Part of a small language model's weights: 15 layers.
MLP neurons of a small language model. Each row is named by its layer, matrix (gate and up: input weights; down: output weights) and neuron, and shows model dimensions 16-111. Each number is 500 + 40 x the weight over its row's rms, rounded and kept within 0 to 999. Numbers have three digits each. A neuron's up and down rows have the sign that makes its largest values positive.
After each neuron's rows, "fires in" lists the words (lower case) most often at its 100 highest values on Wikipedia text that the model never trained on. A number after a token or word is its count.

L2.gate573:559523528519465508552468495496578493476438483556520406485474454532445500552473409519483495489485543485554555576497524431471502426591574515502499468551487495505501494515541407443519614442453529565444497472495503503540512516507517461438440507454477550482428480473472486502528461492480479589
L2.up573:574522511473444493504478489476563508444431543547549479494575496543416453548494417575456594481502473512523554528518594431479492485578536515496512496522461491508460516516486467458503594511480526567499505460526528509530494476531528502415504504475531514496478483460496496447494441477489504537
L2.down573:501549513491528490506511495555550579495444533510505533496413516448467499544504519508456485489546509472529582470520545508546487476543425498509473522544493468550513502489491486544488574545523531512444521508496562433403583508527547506472440464540508508493485470380465477550479461517458530522
fires in: "world" 28, "united" 26, "league" 18, "best" 10, "cup" 7, "university" 6

L2.gate613:558487446507486448459538507455546419466493478573454453524518547458524461582500441520477493532524464440535461469488509473549532497508483501454557551520532483457514550476493501502533525475475474509512557479495543491503515515502524522445485489439531506529580498472436519509567433425503517533
L2.up613:528501476536530535488488461538518547478541504560481450572564532448505497509480459539495525475511505446569470472576450459538530558481386514520528485482573491482492498471479481560545475512531539550484498522478506524447555506494525562437504449523565490493525514427469547517519461461449446427
L2.down613:544536486506581529481461510538467517445419482522443574499510470487515443486518506543514476531537519425490512492428492459517509542508377491518475419485528552506551474440527536547485513474532535470433506522544562460507581475497494530467539469523485465528524517448548500511510451438528470493
fires in: "league" 21, "year" 13, "day" 10, "game" 5, "time" 4, "round" 4

L2.gate254:478497525516525531477500470423508451499533465491496505471418506557489486434486447434570519484503578471541480501537389467443497513513491528485506519533506498599442459554479480467449534505513464474497509517489462515539517511452549538430531415484479460494511473472517517489531470501546584469
L2.up254:453508461490534522468550476464551541534541451498491477446490476506494512483516512483541512495511516493494485451609465429475490527510426584489501552428445434539496433471545556438435526510503429605498494477543431508439553534535484554486446522550501487537504489479539504450536483430476519444
L2.down254:458518499526527452567549510489566502526556437575511481516508489507485492527522523547491564498470523526513495398549583474546499471542427527479468490475461433506501480483534559440519483506497451503492432549587459521456526490509485481509443517494517547534487550539514481420421481455492492501
fires in: "2" 20, "3" 11, "republican" 10, "republic" 8, "name" 6, "4" 5

L9.gate528:521589528467431504513566441417474440553463461455484491543548510533563472478527555457501475556479495492500500467533546547462486385529492474495485480419586484487572486585468585476483503490535481485482478495488476508552528499436492489526532455451522523531553470539502510462496476453534546452
L9.up528:444596533491556449544511485532461459452532458538514569508443449536547542485487492465471532494471569485416496576518420580570541524467490502561519502442481477500479532534501594514507458523523505444496508495537497473567557574509472540496494508484582486525541508462521534485461496473551538563
L9.down528:494519489540510501558521475482467438537550465497491509598481533555489471450509455501457397518481502400550537465464488537556557395476533486472529501521447488496583482538494498468556523534516491494496465480495527481423448506470554530484471506472498529518527466532483481519354488468561524409
fires in: "was" 40, "not" 17, "appointed" 6, "considered" 5, "intended" 4, "became" 4

L2.gate639:494523477510419547443451558491449391490517491536548538542492483471498440516435442469486601525482582527507516471467542459425491528529500443402464534472489493483482425528521544517511484487509504445453565460571520558406500531572452456507474447455541534555467495457476494541451508458535501474
L2.up639:465484495528467563468519544526512499418531520493524516528482479469519505467421426507480587519476562519496494491452549461438467482498476441484537483540503484449503427500460524491510474495476484485442567496513476501392457526562464438549451476472565488478434529549520543578488499500548507416
L2.down639:517469476544525468507520481517549546518562532457465519540438535474476477470493500484446473456524443416496467512534545460535438498464504572528452563439454467508545567499579445532499453535578494472579508549482482437493517478455513469486494515514503519474511475483456472494435506442552500496
fires in: "known" 30, "such" 30, "same" 12

L5.gate585:533491540492530493531532486525489409522506484564412485489527594475463463477435510485544523560584515465483537494536489488532451431483583550490477556503408506545463478394494494452503455490435523533506526523549495507540585457479555504437533486528503469526533530495532478459509496509526490567
L5.up585:566505536562561534488525462518544458501589513537438547520493529515417458551541490478491518486518554475506559558453517480503522545485524591503437507445492511434515539546516506471465534475476521489502546524505505492527516485501473503419451513490496495496476420553489539540538495570532565483
L5.down585:513460512526554468544464506497463507415522511512524538511531486504496496484555500494445524539527481464503546563493521518485445603553522504504458466552501454532534479479544521533517541582482457482499451512483453562427465455509469531473424480498478511442532461524539567485457504522490508561
fires in: "an" 83, "no" 7, "each" 5

L3.gate402:416506490509529536450513496500536473553424483428569446505514540528495459591515559429473405539598490510552546523478507539494450533445550436531492495446488517467477479473511574467437490557511486520536507481444461558528424537530533441527498486486499461469459508531522520532435546530577504431
L3.up402:427545523469523512485457473571518526578529493433509440478530477445559498490531504496500516520521498487478488428505489549499501503490408484534489562494384420494485471486505602537547508580509463535499468491518497564460524480582580442479526505542521479519504544515464520558439591472449501485
L3.down402:524500482448547428446438477449544491501488535491473499536510525533610527464537526526482472444578506452497530521546494506600428514487479498499454529527512440453473502486460546481444547519558480517509520514454483576504532516527528517507466454580506467463528436536548446517451524460571500451
fires in: "until" 23, "since" 18, "but" 18, "from" 5

L2.gate521:505513426567584490476489519573503539513573483493503556523470500495454511523466561429480495505532437522426490522508534552490463451531541461476508546485482495533490517572489471513475519481479544524553545429473503511570495503502469419516489502468562504497491538507465481503469545466485531418
L2.up521:551443475463495574464484540576396626521524487513540538477535445525480496521471553477470482531506521515555546518479542518489543492461441511507488569498521500521533443625572497424460455532535468510518504513469537538503552476571519453546476517413457437593474459491517485442455466510495496565
L2.down521:526477514561507432510467534522412556538458468481536529542550496566516459502498495516490434533491504537487508478523493457485514527498504471585453510446508467505554457559530521491538486530503438456431477506545469539465585458594529502483444571450483470483496435522584515590475455507502462458
fires in: "director" 18, "team" 16, "approach" 6, "directed" 6, "directly" 5, "approached" 4

L3.gate570:545515497562575503504590523518449517526517490501512458554499511512544509452484531510442463447477540535528598512410548534531485532471511421551480481512474447536462536512536491453555423529496457451536472495468624574519456488511437464504554513485493499498497507527519480548464496551426453466
L3.up570:522518438546493541527558507499460557505421507450531435531444530453395475516464548460432390492503494537520518509500531517493551524519531520439434507537511460498483491530553557546559471527549468470478525481471558507515490479536521462547486439498473486459500468533598473494499468546538559556
L3.down570:555514568550535526530456505512455557503459524490592528516462495474548426509448522485517478465440482561490514473497596498544495499475453516505415471519426561516469470525581470480558517401541485492489485566456486464523465479582476449493527462400550474524467523477503500518494518533492545467
fires in: "director" 15, "born" 12, "institute" 8, "directed" 6, "response" 6, "approach" 6

L2.gate231:500482446481467538558516482540471472513488490442553491502456457495504469434502483488550511454497526575541530514521471493404448482575537422480478545469490542484508473462467433550499486456579510559533539498511490371567464445459508427483432529570455462479506431490585507584523492486488563502
L2.up231:482477488476449545504545484488456436573520477506535495508536517515474500460499446438523499475489449511474501495528538572480482501566478447458473508471463505464438480477444469499566451539500474546475522565459493431517435389412504428511462456513525455437507496502601507620524513504509602545
L2.down231:534498517496529524521552559531427438496524473520616566522467500495409521497541481507462523491475477590455522478535526520490471502530465488407484495473515461470536516400490497507549454488555495557512554519470552497544469510446513469511473533551554438499513543475513517541526434524504512546
fires in: "democratic" 23, "village" 8, "thomas" 8, "popular" 7, "democrats" 6, "democrat" 5

L3.gate262:446486524461522529495518499447508483481500444471480525485517471517548513479461462535540524498435485468496478518528507418551505492511519538539546532526434466507538466474520491529499510462441520422427452545537478549504507524581500571464503500483491480471545478536550516432475534531424524568
L3.up262:508563512502513557562509431498468486462575385485491441487584502489479427435507495487455462506500537406489482549460396517513592490509469467539482443488470501479522489517510402526559444580495538458463455470487495505511576561532515508491501544546527493489514515515530546475489523462484456494
L3.down262:515617523574467352539518542550484471519527484453490541537536463559479494490504541504567448498503487563500529481494521497437497567552438511456550490461545430449438554466458498529418529486547469528484457535476459518489529443490502486602553474489440544542508495554447507465446549504467500446
fires in: "this" 63, "debut" 6

L11.gate311:508509535545459509526557538496538491531525407527463446583452525528550489423552454453463508522505585511508528520576507526529471430456516523505534439496499481458503492522494477485468536419563493525452495464535552460465560464519492557493525475574465412506554562520518542487489441607479543465
L11.up311:564507496548539525580513508599467528482458492505535558469513517491494501558559423438487459493481531479461494501569501579516462459505550501573453507581487441536586506493500482469511494576465396453473582495478500522531513504534514475532480468472479527483481510441486421534474525526508530524
L11.down311:530460495452506493414451501527518511532438563550534470485499570529471535490540486471500510573488495394544501492564502428534536583408514480531496492520520492497443469459493568544546466493537455396525480524537521537546527482465483477465538567498509404488471481479507504550473574502555563489
fires in: "a" 78

L8.gate15:508478514504482486445503472552441424457506530569467525485503477501561514540483450447442477563522535481538417492471553499492579478441543490581519483555485520575470592411513571455490559424484542515508461492483539522564570528477577434530454502538514484440529520516477495542520447511476455539
L8.up15:530524511527517519564504490570475453580507488520556525490483508572515469519516514540516448469485439525462508449606490460513590465518584510533469491443525481572420541459560578508463481534438526500516471457449501494550465504458526469606484515489562519450548557519552561515512507464502428462
L8.down15:449546502506462578589504538527514530526536493513495480512535550558540504427471457595493509518515514495442526479481493465538506498521460405507430488523554527515433500457442513463438559472497522552463496515528473563519495525556487484540507490453482454508538507527472516506531490545573506491
fires in: "as" 31, "among" 13, "despite" 9, "once" 5

L3.gate238:514533454464574502485505471545472542493545500546433404428558521465460506451538478559474575445482623439480527487470477431481532518495470472478515527501554491549524483520515453552558491497518520480520526483521572493516507563474480470466577539405509525488490502505475429516489520460465529509
L3.up238:573546458452611585546511467496476529413557527453438499462546515487425551476448486590414496489482572518515464462512517474506533507485496541528464518486511511496520482471430464511559501514491526416460512552500464466523555508497507540455550436481487595487483539523465496496508494464458531607
L3.down238:524509519540527495450449489450477446546517557490554453459513501498501498539469466495470565473498586539455471482461593354531466510525468505522456508506558481560510494539470534425418415472522452516521526477565565495502560457521476459451483460504535509538473520490521493560471519505433525527
fires in: "local" 22, "such" 10, "personal" 10, "national" 6, "additional" 6

L3.gate299:502497496518526464444460485499486426528443545514414541542450488507541542530593520452614499535542544476530499506545498524438519495475556518466500585457527494440550480520531549550569572491445448544567433524514507432510476464403452507500492538553486447441499438507476468445512466522510510460
L3.up299:520455453432502500472485554457470430512426494437428559574432543540511499529500494518566505503556468504509512496469472501412532491524556480538439533497496523445475497558540537494580494472474463506507516500516453469526481506441518514517514550517391484488538536538479475494505514449426475549
L3.down299:519520514483580506522397502486484478516479469532438528519409498496464472493496587468452513473477571499519525540492501542533520528524534540513513488529499497471551411610501512483555518474464478509508460523479447508483490461537517553491476531474402522562455408559523469561454413516454513483
fires in: "vocals" 23, "vs" 8, "van" 6, "voice" 5, "votes" 4, "v" 4

L2.gate70:492523554518519518427510439525568438497610486453467509456475422529475489515518496486505474483480476528487450591492483527489488527512488558473519520501514511539532542463473407528503547535482517417544441511495436469530569547517577487449489481482485476471481515510502440513441537460500509495
L2.up70:506517488544493569520531493523538485508520497496495468507492516464486466579564516476475482482465474515438406551487518498491456520584411545501468489528611535515512454479491478567605463536452585444537553558454509472506478486501500507454529503547490501467443568502459518525487436449506511494
L2.down70:564492474457453545526453502541535503519615492478492444591561542475493500525558496496493499480473505547513458465467504475546533480503466472432519521490571545525529510455501421568571447437458506519554535599563483450453463508518465505490513547492477498510451578482491474528430516500533528522
fires in: "games" 15, "member" 11, "republican" 11, "career" 10, "republic" 9, "league" 6

L4.gate318:524473491451494521489510530504437510470399488601543576471514490472543536445530490487406528544527551475476443476492441539459509469511526525528476527514525495529483422450509582604471490572457501508573513560586529460478509489514500498466510459538520458529510532516463549535511518518515510500
L4.up318:478457482530510502507533511509418469522492430550524486507564515451552447558519473407489543478439596579390482467481474468523483498479509552529478524397470458509483462495518494517518473516502478461493525479498495531496455465550542424480515485469509498424545573503538513466503493534528399505
L4.down318:496563429488560547554481437484523543570545535475465477544461621476489501466542500532491541526428410484497519446563477504486502522485509446506522492493474439445515467465528475452505529523513507503569535472516467533510491484533494466479552445447565566399453507503537498515395496535525516513
fires in: "including" 17, "such" 17, "to" 12, "citizenship" 11, "abbey" 7, "also" 7

L12.gate35:508547473613488522512580510453488469451514520502503478508532497505552527539512537490495519454526514519459543456573550463472536513489479469535462486473514519524568494516476544456478475463530466451480490527452558447524506573492450421518522465513479526449649535477586531503503544499486390496
L12.up35:487539569510528511487467589621516508542515456586483490472503547584516457473456549437558542515519499426511487480501572472460501539528556578548447454556513480520450490524454437497469559505463484488480508456471472507547506539431490502475461462516440470547486469509586547491460509463485486495
L12.down35:496512488520445548477483508513413531522478527512548506523493567485535479430506570483418469472493514472456512465538630476437474478437544467528533490472558509467512473516456541477518506452405437428507513517448473419464542501460507502445463463502511539443470487493465527568373501507473505477
fires in: "and" 15, "very" 13, "more" 13, "most" 9, "a" 6, "be" 4

L3.gate224:496535447499555505542521521490476465407511539496430464461489524524501506516480466508537502526463572505530449463480532474475479417442539443474451529476551492507500517575476467473524493465523495489455512544492497397499497501487470471486557476514424460485518498518405473498470401518498508518
L3.up224:477538482513581506559454539499492511384490568453468494486460549505568517582462554506483497516440548492533471463468513406420480480462530440512451526458520520551494502583474447447516527475538469466489489550506548460477447530482470494506581445467433424447534530526445507489515456495483484567
L3.down224:462514479515522504493517529462453512465503498522508492477489494547441514488452472553440491452501451489538502486440497542535484500598419484490527539482542547551494489616488519449499612506564450439484506604596468483605494519423555514483491456522517482462423479472512468486438481483438519578
fires in: "american" 11, "english" 10, "national" 8, "canadian" 7, "international" 7, "an" 7

L4.gate268:516521561505477503536454502425485544468522498541401518541496530579529509437536506537529493494501519528498525499528560470544499488537549552503449546489546534504453519516407480542531477516446536445463521587475533386558533440458521503493601506520497457459533524569507498507498487459470499548
L4.up268:474455565544427468509515534444529479460447508524481597563546460517556472498492499517469561493424486488476496501489529471498471389559588583497447507514488438489511565433498521576477520526472512488470426543516596466504484464481507551522535533526527445557557476543571544459445513486574450514
L4.down268:404413419446577497481417511509540436518519465491500481554504485471521582460481556572498432565544531489562492503463552510562529473426537471492467457491507534583514451522474536548516536452530503536476555461568500433497438510499493510526490507502482475490462486473593589534528540477427443507
fires in: "of" 31, "st" 9, "saying" 4, "few" 4, "with" 4

L2.gate462:442502520555544502494481545433516501537582496446469557512578488485549509471417497454474444533455551448528465506472468494474475466498564493455514459487437501517497495520468504480505517527506493415459562548515510549560496563494469485509553428554467431542465525509513470536512504445572466492
L2.up462:478463504460599434537495498536535477493519442469513492455417489466523439525553484453546498499445438485512526484503519494446457557492423521505563520523521443463451442535473544490430493571581423551436518509499494469478514549511513491535493556485481525447543428531454447462513528570512483511
L2.down462:528521537495506508539504490464534510541529438525544442544475452491458474521503445523513508505458500466521437530441490466474474547425416488470611440493437498481535418521522441525490496485415505456488578525487457456487491470543458511473460513487453512464491482568549545505538502550429482527
fires in: "not" 54, "second" 6, "relationship" 4

L2.gate132:503536486500484441426477551475505398406445545493552526457523515491474527537518452481531515518519544538522439499514544512515507484448471545449505429548524516547509504515552491553504534481458539433515509470557433501457416511497470489443464455528474376506468507541522508559505474502455489500
L2.up132:484567523496506511473468545534486367388479548457562486488556536507501493527468458517489498570520568534500454514523560507494450483477492538487463463553495501552545518502559458538540486476484478412536505535565461510433499469546465500453523437532465474535499534503548488565527441481481468528
L2.down132:530480545476490497550558502491523446465566481477539476510527475492441540505485532514427455523517523490511484535482577460429491516389523459531520435431457520472487452513506499488497503435514543506464498507533456493383518458571538542463472476494455573452482495567447452479402502435506502478
fires in: "this" 56, "known" 18, "the" 9, "such" 8, "several" 4

L3.gate566:508543515426502503491504520547431491500525543461508592487470452488482489472541497568545518562465472479500537430528505460495425425500546428476422471536489443462534527450488515488543543532535445500515520413519453491505449503446492463530481455509483457542525490473476467536562445532521534466
L3.up566:497476488449513513556492572547456585572546510491477596538455413442540429440583443536523535499442458494507563479526529485520472438513472545515487522557473478512533480445501497533514562558424471523522459474469489517489454494449486494553497530513495452553501491479496449561588441478481522499
L3.down566:473513475414486420508482599522492511515566538422534560537447531467516472444558471497530519466460483510474562466529484508473423497457491465525513530480512510522504425455462585519541526488518437455462509530590415493476565540457501514546466515473535553481451479528475457518489477516456493441
fires in: "building" 21, "country" 13, "san" 11, "county" 5, "architect" 5

L5.gate69:462458504529467516527557530554502502445452488459501530451525531467471482502516559499507535512446487511538594464615467497507526455442515504607517480457489467506447545566537497540468493480497422489487571466524556467451485525514527510447545477540517539471536427478479514509520471519461518554
L5.up69:510549476516500534425439476372472487497530537488443526505580519512525532527513487536502474457510495491509475562453547511514585486500521493487486557501577422525539457501569494472491516456520467489458588553476566534480461503478440579569571464450507488505470427475523510527495522562512524479
L5.down69:489430468461476562510575484505488490490554505574479493488447457518543483464542383412449511503514499498503445503502539471476440453495538488383499528501505440472491521512523527467525480467539453501508447482471471468507511562533482581462473452465501410448469522500523480493442493451460425444
fires in: "or" 21, "other" 14, "records" 10, "and" 10, "non" 8, "most" 5

L12.gate312:407424488442397523476544507440517545478485470500585476541481475527519549534551540534424495472514538493454548541463539480485533470509534481426600504462554501527526468536524473466530495528578531483485459522507524467556510581589560512498505552505451448523496506487477449546459527469507514491
L12.up312:502513490475502433488578513469471553448476544360479514519514492528541541442554514500520490573489499514495455555518501535507556477479541545433498441575413597498532459524469484485524501556480472485456526542486463543423433441469490546552540509532499480472513518457445561563461501498504566467
L12.down312:541492488498565458452454512500522517523492548448581457498428513451462497494520579458492450499383416422471522488453604506467510522544459500522476517467533538442502482525516543524457585487491522429548467518467527483488509492507505571476474471500512511523516510508618440463512456501524476459
fires in: "they" 18, "he" 8, "i" 7, "we" 6, "it" 6, "syrup" 5

L2.gate126:563479520622507570471545497506480480505437462523525494536491522506567549465445479493524532537531505552419450431525529422482434453513559567463531528474540472542557481448485488534514520594499443519514510447539457474417541507503462484497502526521553472468542476405492486459431487495507572523
L2.up126:436508503490599500489444493512489491562487520474570544501454560482514526492525493474505468475488556572492498509555436503473592552468534479457500469460559565482436447533526549581453451448484464495518552513538401497557474427537496512474506458552458525499492481476510544523482534444527481476
L2.down126:538533451527497527449427511504505458530455482575579536556469504508576556475525476502572514488523555545507487510520469490489535503456517525490581510587587460499488455440418524504506515516598539523505454557546425501541567461445477519464480515541502502577483489444449497492563477415486461506
fires in: "children" 15, "republican" 11, "republic" 9, "members" 8, "participated" 6, "assistant" 5

L2.gate488:484466600511443518495486475447446521471419532522545578516480471566512550534525501547432495501504475599514515489485411498523519511551528429527448513539510437522459538463451482539593492548497492481433549454517531465520401604513470535474506508515532469519489517483491463527502541515505471542
L2.up488:497463551548485496574510510398539518511494497517495529465435423461588583538545489524482479525490538524514485498560493515584455507514537524528473495514472459464493491516452514438550515493522498464501533456522534510476419481421548441500567463488494503509580537398509473539479489509546520556
L2.down488:501499565526474454503516486457563559433538470472533490515463465498512503548560474569486412526481497482519533568539496511500452513528485465484499456513482423604548539458533538539569544528501522496538587505487480433488468435510476457524417426440511532528466491479503491549526423465539568499
fires in: "including" 23, "throughout" 9, "early" 7, "out" 7, "been" 6, "october" 5

L5.gate14:470491496476459462509556540571478456542532502516510540469492443502487508448510497477477536482535492466542559477475541449470504456519506497521488555503526504510512498512447421520457454540508534429586563465474548569432469469445545525488546471623540519469514521532547508527467488545505531543
L5.up14:409516443472506483501492486447532499474439567539516454478493553537539476520453543483457512527434511584517533491503516464467562382506547482465451464463586533510450483464479485495488512557515501511506515474473475468527466443486557487482421534526512489515507507514430481434446541476596540533
L5.down14:577513437485477491509516505514573415429513420511489459527513483535454428478503496511525540489519455450570434507480536458363417526488468399446541534522453464502542472533510492531527455501557517531493537542550494482485502568510543480444517463548546454483511429480488464516471537447443563522
fires in: "next" 14, "same" 10, "first" 8, "appeared" 7, "moved" 6, "also" 5

L4.gate333:517569539492465547468434466519522463528571515496457483533537518523548497501463542544502478512510501485504503520530524482525399486501524503534501563534477515513528493458545515495536429457489541505535519513519449450449542480437508518412557505462498476475536510493498484495504502520505466553
L4.up333:529521568472460470487514536473595492531564458508485494512488512484508547473458493574474529517510498552479477464526562469456469519556520498498415550549459453493513451446518499506546461452445558557503525540556505492426542478514569469424538492505401472466453571520482464511544500511529491543
L4.down333:530567438496529472525468532470455484491451470401501500440518474587450531450538503613445479529557556503545508503529526422492510397498434498416469486494612503548447482531525492476517483477526503507501433464542472495461552501507453550399447435556478490476441551556528558563419531570468502475
fires in: "some" 26, "two" 14, "other" 13, "many" 12, "are" 6, "several" 4

L2.gate439:492510543559505486457534464542577462468496495470525484510467490538540533540528505463552538576464490496499491505513507543464477508498494505586485467490481522436527522459466543480543571509519487484566563442478452435485498510469541435465488422511520486553444535548496497520509540467486423450
L2.up439:562536538544508525503510512571542473488540573464513420537480505536449496507579429530552504560501536463506529547486462480506500489518473509526532476529449577472473516487512500562566567545503532460515507504472500534508453488480549465443501505515468541503413528490450441570489537468483426479
L2.down439:578536537551481481551508439554549469529514537500529461541471526480423536474525454508498462439476506471499492461575580497489512538528452431489548425510449505477523518481494582544465565527446527465504493560488474569467445465458464496435538512522487463449459480555477474499483469512517490461
fires in: "career" 15, "singles" 9, "under" 9, "did" 7, "charles" 6, "single" 5

L8.gate107:541574497538591496544499550473531461448455496483519481512545539436510470481519549476443544506454549512511575552501483422540529479535428554503486569562450561474525497576492523480522511563447512516498506411511436439520464502518515469505420434481500480550487503445573496521442499485481392525
L8.up107:540532468506493465462506433480439469517469461479500543506510506625540575468479458515515480443464544565520445522404524450487527487501437464461492493522534443515501534421548552494515506445534571489422522465523513452498443437505543465485512508484405484486499481472493522489470482480516535497
L8.down107:516476519524452524513547421489462498417534486512506542416472474475490586537498462444464438538480421501494542475507445439430522489521460499482504519471497483439453528525501481490483478514437498433519480493530459479527538540466445434559551490435507441541455498448491479469441461519463468470
fires in: "other" 30, "some" 10, "several" 7, "professional" 6, "many" 5

L4.gate568:531533503521460523558534477478492499478498485528472478507486545518468480461503516517565450467468492529537523431500497402488515521424585441552493517560489506416492533499485479533489521439486457554525502421470513508543568432464448469495419480493470535487558388527571518526502505508456480529
L4.up568:517527582490510486523522440446480517465493472548509506600464492482554544456518505548534446468526569459535527454536481507495519486463520499509604593453516517414455525542452493533549511465544474530487531471492492519495546451452494465490465511487479511454577480531518515461512524485541575476
L4.down568:533480548527533477580488481462477423481530483543554535527448439505481557529515514516476461515472547506509522545472506462493490566552468516465498563466443548511502512386448463507541491438579498524580542500523550550451503473525484449515516497542499526495519542524596537547543489531495450528
fires in: "nominated" 16, "father" 15, "votes" 7, "distant" 6, "designated" 5, "no" 5

L2.gate346:467499497513541544422502422556590562433495482515494477434487419518541474462517489510416550447541466496482446498493546488509514497490492518534512490476429449456624555443461442461503573529478526392465530444513541510489473612567545494468502495524524447510501505491502482530481496518453501491
L2.up346:510447512455465567453526523496510485467500425559575552435544489472436483564478521515431574478508456537487468520526544527533499495494476522480436605524476439465563506479461440478412510504486492453464536492537536508418564529520505490474551564487534525505524441482445523478508493479449504530
L2.down346:436481493466574469479445497503484491516510475473555561439528477581459559512521501448448494491520414469475426501501558566564495559469476525508423508464485431433579490456496482559500539491491504483423474485526570498474486579562494580524515472471496575487502493507455495499518523534493476529
fires in: "government" 13, "his" 13, "by" 12, "control" 10, "contracts" 9, "contract" 8

L8.gate385:555517562523548503478500485529523489456483455483536531521499560528565590455492485524534461482583532540485515513510542422495516497529469535438467551560456488581500506448445500523557541519446419475567466508500472476476503524525508469400563560472516504507533529488481513513463488525503484535
L8.up385:496566488447531493483511560540519556516509522427517525461481547435512467405470477519456558477482495503527480471552518401486531532578556491555516481467465536547503506507500573482555470512482579578536510504511544482533547541415531450421506518501457459523529468477481562511466511513539454549
L8.down385:567504499470565472506508512493418541500501512523457490495508535489553461484474489561553500472549545427510473529447539503479445420537446565490429495554516566516499473512535508463499473445450479494527482477503470490508527505504536518510521372463544492436520398513497534516352546556473539469
fires in: "all" 21, "other" 21, "some" 10, "many" 9, "most" 7

L2.gate201:536508496538382529489504553507449524487523510515413514502541467488455580467467489480550505508541522455421427524509497528491469545444414479489483529496476498504521502494538434499528498490575439534457529409488458478506506459472534424461518484407529485576492476461537544476556502514581522574
L2.up201:523568543473425518488520545475462563429507508445542435487482474508515555468521591532558458473461547500487461539522500462444427544426447508492542522432467461481500500488506452488520532550541434523438535467508516487482467439480531529533475509543475543548590432501529455461557479480569512508
L2.down201:502573562469507527565460504489444558475468430511522545462495470528466523550468559561494502512535483459473463468525477483523455530481456481447508481501518476505501463495563500515572577562521496543421540433493486530546493457483555459457532516490538403507471469576507445449556527564502521500
fires in: "john" 25, "george" 14, "william" 14, "james" 14, "robert" 12, "david" 11

L3.gate548:548550538469470502540512552523455469521508506524473552488577447497472519504477489519515508522455591467530404511448491484458479469507515541496462517537447476379469599448528482523535486523458550472509507506509491484582477458497505514476583452545482499524493523546515572454447528454504431462
L3.up548:501491539520481439530484455483526484515497463500447529486534378481540519465510522557541511561490552530526544507492505492491414471471463496466458452514457454467549507480505472473517507548481478524509492447426540455485492430522545527518525452478411434476548565462495517435491545448472488485
L3.down548:409505560514515412497489533460400450517593467502516504510511533512453519407464495512506471496525531480496479526518471491475497460461450541447564474491487480473538464494484543465476488533482457497544529487561488408559383523568554503547492450476551480487461473528528490561493541533533462560
fires in: "also" 62, "well" 9, "currently" 4

L2.gate367:460529519498530563555477535456435427467543506482472519530461480487520562471459486433544503522458482431471425522518526518563545456487532492514478498499523475420461461506510511512469482480540485563424461468519519482509455477479508393435507586472596452529479472449485449437465528492503560497
L2.up367:469600520530533549490488557472465417447529481499496521515498469535510519523461464437525502507462460460501448519432495487540570435508520490440498478538516474461517547526514551529478439444498498528466533489530498450523451501441569379473535532543602437517497472411516478448419537554520570537
L2.down367:533465428498465450468553448540537573529454516497528470491530560503464468474503519553467521489534531557524549464509484508485473540496489503489522523473489528555499510506492467481481544561477509457553504495427460549459524525559506586558517420499361549516525482588487558543551422457477415502
fires in: "than" 22, "john" 22, "robert" 12, "team" 11, "house" 8

L9.gate183:494450499560501504471522641447521437530455463504540503541466484482475487518481578443571463521508497517499505523509444553531494491484492506453566494456438523530490515442468556459525566593478494494423517496526479460515485510523532520516575461462460517527517516506534503505519513476475541436
L9.up183:504487479488460512516486544506525476446511434475546459418517460453558491473547580425495488556498482512474432489504505540498481482503458555489485470513520434490553509592501528493486532590431465509508462498553518383595510449532462570531512468439503496495430473462496469485490606476456501514
L9.down183:582504480496548547515522511569515538486406542494469521517505532498546516460452471542519512526437511480415466432474587471411488489438452429535517436487540532526483527494482481539555437415477506558550558539495520472570523503496508514490473444485567529560443483437484512440496543484499485516
fires in: "not" 24, "first" 8, "often" 6, "also" 5, "ever" 4, "only" 4

L2.gate307:606465461462484494469480609510446509473524567537516495486567464529436454508549525475519470550514452483454490480456474540521520529442485507559504497493408519549468497516510507567537494478471540562481472503503479525534518557425509468526541479477518470520524427493474473377474353542537537444
L2.up307:476445569485508411485451478441492542516539441513444527419459499529522478530488440508459518481522491534510503497512585471483591451506542477494491431593527498439441571524447548456500540467537437447505538494557492496529534506537505483477529511517480481455513493515487550456450600508499436495
L2.down307:514505510527487449510489490488472560517461507509453449440425512478473502517496541483578474481523501568504575573479548517501602480466489481447559461510490515463463462478491546482489520485465460458517496506503399498483538539537464514499475401499426532464496433497562510500523531544426519573
fires in: "that" 100

L2.gate330:438521470530567566471493479476474436512431517503402524528491535535483446517468418511462599516528612541509486448544551462496489464501439519500558511417523485524466484574472506508484482488494501493483510496555505417546524458509450506494531524517557495483484518460449538507490603497518485497
L2.up330:456546565530548521433481544445473469525502480548464544530524448521462476543515484599514512475465514506542438446568524397504506479442471473517502543499537437480504516549458492428485581481525441524527495551424430496485450504469541479490572463501526508510510522491470530519444542458492510481
L2.down330:566544569492485547455509499501560482541582516521494470495514528551438458498536452466471487510491472438586495538482492468503496459483506511505467525477454586496576548484483455435543513490570460459503468483503490471540524442521463538487448524547548464548525522563500553542385400451494519482
fires in: "first" 32, "found" 8, "eastern" 6, "modern" 5, "illustrated" 4, "compulsive" 4